From a checkpoint of a small transformer trained on Wikipedia: a variant of Muon for these matrices.
MLP neurons of a small language model. Each row is named by its layer, matrix (up: input weights) and neuron, and shows model dimensions 64-191. Each number is 128 + 32 x the weight over its row's rms, rounded and kept within 0 to 255. Numbers have three digits each.
After each neuron's rows, "fires after" lists the tokens most often just before its 100 highest values on Wikipedia text that the model never trained on.

L7.up322:172122142164141128113139099124157144083134113120075145119060155152144143088160157163120095189164102142090119185170152127138103128171146107096117093141095144132140133137159142101116111177085150128133076154193063101192130168080171090149145217134102129210152148145156118132112136099100118107153157168123116127142075179178139125134192098086130084079144087099138125150126077095144139127150
fires after: "a", " D", " R", " N", " under", " Mos"

L13.up246:053145147141180129165096119161170150145144110076154090133134106071106128153113127141106144111131108140121162126127155107150115147134193110156129117195111140152144164155128107112144134145123142071135115129138139155045110127112062150169122124128095136136124159080147120203141086119132135173078098190158164126099187142137087134130111155161173094059125099108116111107154132142117160124099
fires after: " the", " The"

L9.up358:174064171132134183099136122100106117101139121125120112099128095069187078147109094090090148135097159117159199132121119104122069156098121125075166088134188189114128150140049124172156181136100076120171119067071126152173161102164120146092100106155173101155170167111078153213196141158152142117078170121113153121144081133121130122075118155116082182177140159098111158157135143191115170072168
fires after: "\n", " Z", " G", " al", " mi)"

L5.up506:107161089121161143138141126089148145140166119185170104141146137137089131127076092159092131053153105084172109131087143145131119149144093166077120061173117135095068107124147174122116095149079133185169133077181146128134156152106146126131134157173123106183116160087141081029152144071169182118103151143099147092143144151142161166100198127124124067151143179137139091136100134138157140094106
fires after: " O", " D", " o", "a"

L13.up9:187186124119069153142122175131149054131077107119141136153147195154142046180138137156149136129185163168102112062150092106120203163127085161154110155169135150131122174106156080120133117154110126182099150109100126103078151087134122114140137050099139148083131154145139129179108129114070158106115146144085130106111139098169134167145154124166106105123161105067152123079102154117072097078114
fires after: " on", " at", " for", " Bill", " At"

L10.up166:066109168128083124146102095078165088153125076067134106101103130130123056126154130128134170099157157158111118144113120155131155078163109139114146148060121131121115135165150114123163158185144152127124139085162137154142164083104109135118094104207165155174128138090135133143134140093149151147105105149097145144142182135085052116124083092107157144186124175131120158168126108109166182120109
fires after: " 0", " 1", "che", " dec", " 2", " A"

L4.up181:084186094055187064154156155115169123143066145106177163108150134076167120134145115145145156135076106147177114119064143110126127127142138148113224112136076094156073096077066093112161164159120136159157080109149095085132119181138134167099152131186112113158089105109112141116183107138120116127126148085183129135141095107126130165186187081134102153156081146100143095083136130172120071127150
fires after: " R", " W", " (w", " High", " a", "M"

L4.up42:128174161133166108172104113169116100083092153092119151112145148088116187158170054175112075113100075130127107139109051083106148140169094136154126130102106127082140138131157159136086171154108126106126097138158074120140078171160093121106120079142102110143164174138131177090177108131134106133130068126076109128166129122164115149137140181089171131138104135077171090121118103140154080180151
fires after: " Col", "ar", "ry", " sp", "in", " Gl"

L4.up448:167122184150121132126147134141152113114124168199144102137133102124129125099098121143070101066140149127164143145093036156107114080156106109092179130119168111136070089076119160119134107138103182135101136190148101108117165079069145161120088100200144140149121150122193122096178066130157106143081144142124149193171094059150168172088116108147176087134132113100124162088167127114173054154128
fires after: " D", "ip", " c", "T", "ap"

L4.up748:203122095041107081114094149097180099170144086169154159133170100088136177107112151149084160120157112082137149149092081150131060133101117078107128149146163085117087129146196132136148128112128153094149117120154143149112099125089157120129160048166105079118070157182169072127098086085100095129133100193151134145123137179123113139199139123147030133133081149105131145114144165145155108099091
fires after: " b", " B", " Mar", " R", "enn", " fe"

L11.up763:080143228123117202080108174179117145126168109167110124086136153101109078110159144114056104080070126030105133129111101121131111129087110108156145100146101148154086156097175127103095119094160111127140164127104076146083095163116096142173082135126117124182098151096147123153166105120122099174165134130138141172126148179215188156144120114098108099100131129078128093152137028101147128146171
fires after: "b", " Att", "f", "m", "ab", "amb"

L4.up261:150109085139080137162129164156130091145144134139157137149133112108153112116134108095055155123108140135146092134135186111115183171157121112094147120172146138073112157087090094153132079075114137112157170155101128110122148156059114123106055219151126139168103131134122099137123097067019112226132164123169186128101092096138156159105134105112122130155153166142207070161059158162147135127151
fires after: " st", " St", " sc", " H", "S"

L4.up459:138086153151098119129126152133136138102156078164100137132114121076133122138140116092110186133126148142169126161088108091171087099153098156172131093092098094126079132179097137128109142162105118140126178121102121146165089197115176131139170123136090141138096152145072114067203095092108119118175103079154145171151136188151147109132188168090163153094120125142127162116117182164121121069118
fires after: " D", " d", " V", " Y", " G"

L5.up729:125209117128141100079167120125134146130106144088172139099068053151137149125107095143064127071163109130106135174068101091153141109068140162168137186188057093100169110158147163097112137109150105131180143162121098071133148184160104131188107092122145152146101159197117216102161120157101125065132131120108098076149106143135127105159096059130117117122095162092074074115125122109128123163129
fires after: " New", "b", "m", "ers", "orn", " Hol"

L10.up650:155187167167124192153104118142110122068177086157121118108100104048117116122128091115098179117159096100129122113107124114113119096098132182149040109164187148122119130151134104085117145129132161080089079112114072141135119142103035107074140125154097112166086134100162088132193109124073130121172132127107100124134137147137134178132157194161139101171163137077106090131142138146113145126149
fires after: " St", " st", "ph", " Ph", "\\"

L10.up233:072166090080141162122078092142129136132161149091148095152102150164133158150158122101086093117117131211100105058133117158148059158109051134176139168125074148115112123150131153132125189152191140156116116088160151103111133113158097063135124150119113106117141162120117116156141128157182091201196154165146130090119133137149164118192158145123151105167101149092122147133144143047089121108097
fires after: " Tra", " tra", " Per", "er", " pe", "re"

L15.up392:127089109129083111106031131118213091168181081122180135139168109116128104122128178158050161118144144114141164119107125183124093101137118103175103088168115095129086146131123106167074165138137140163141154077145128149152114110129114089142136177175089086092110130168121135191120150155142191160131099094127071119093065085167110130111147127093119111152107113155113126137154171134140054139138
fires after: " ", "|", "t", " T", "\n", " ins"

L15.up341:065143161089167093129126065181085103073102217108139131137098095131087135168155133159103160087124138099092128106147101139118129155124125135102096184080098141099127144043109143137184097117136103164137102174114106210150128158155122141035123088132136140162110166110098114116212135146164139136098056177132137159144125162106185070130145149056129118165153090123108108120155168123107149176160
fires after: " |", " –", "-", " -"

L5.up330:168086154110127113124130123077090074134188080132146060126197088113141154137095111088168090133115183101051077135142171101135130100161096146084066139208090096140072119083062141118146110064152090111106138144116098121207160133131104125115132115115151097144142167099133154076156177141142137157140121194134140125173188133127207118158175135183186100107175106145146107128180126137065062151170
fires after: " G", " E", " V", " v", "rie"

L7.up60:073072124064122152164126127148161155148133095130133115142144127114096101130120105054155107084129124127108126089143143103067079152082135153150149167163065140124203119140042155098127137162110114087182147098135167156116161142156127144125106165150060161162219069109142105117116188140122097145171070145135138154136136138104180155127113092137102117113147105137133136114112150123141164135114
fires after: " p", " Ch", " P", " Moh", " ch", " consist"

L4.up71:128154148155131162172151114098162115107137094152154083097120096106159124188153162126106127075056047170083182114106077094140138103064143072108100086148120180114136141126196131118119133174137114085089103133147181123094156116134140127187126156160122149140140115113190112143159182085082155164156113111086105102080113133134133070124144156168076132137125152127125146102148134126094099103121
fires after: " ch", " P", " b", " f", "==P", "P"

L10.up108:137102119097082164153127107079121112113061102103155181148119130071167171128125086123170158137114157184083121145085119148121157088134115134116059161148143167158168147035180137137180113154073132129115102137208166154165104129144128084107110136155130167063169074096128119133108155165117146115088057117115162148147104123097155106077148143133203145161110114099075148096139170176150181130154
fires after: "°", " d", "c", "h", "ah", " c"

L11.up428:130142174178121174131163121097157098065153108063086084120156158118126127123158165143064178123101120101175169093072100067109061103098154089158155127172185159162126131095117120065158148112142060085109142152166132109084090185113143152123123126117118146153106110131163130085125070132089150127111091137104128119120181125156186131115132126126100165137148089127093091184118132130131169111143
fires after: " B", " b", " the", " 1"

L5.up79:168147075093126069135126137156101148141069123123157057164074149158134103050106163153155162123114145163155131151102147117122130134142111115186168147137115180199083118181098119172112133131147163153132154144093196164065179100109083159081154130110117151167096191136220191135092123152097157096074062165144145171076113108176138120132110120144117091103095116078122133132192080077140126159085
fires after: " p", "p", "P", " P", " a", " Mar"

L4.up66:106126190140140157159094113092112105136100169152187121126125142175141087099121104109071146178059082144088145085102137148132124130116086129107105155144106123125098088074152160101066220105185208150150075098132171103061078110177045121128153137172203169150137149144096070090142119077084150086154188087115148168144142091154126120119171131152140149141114142136120147101100171153158115104101
fires after: " D", " M", " G", " R", " Leg", " Pal"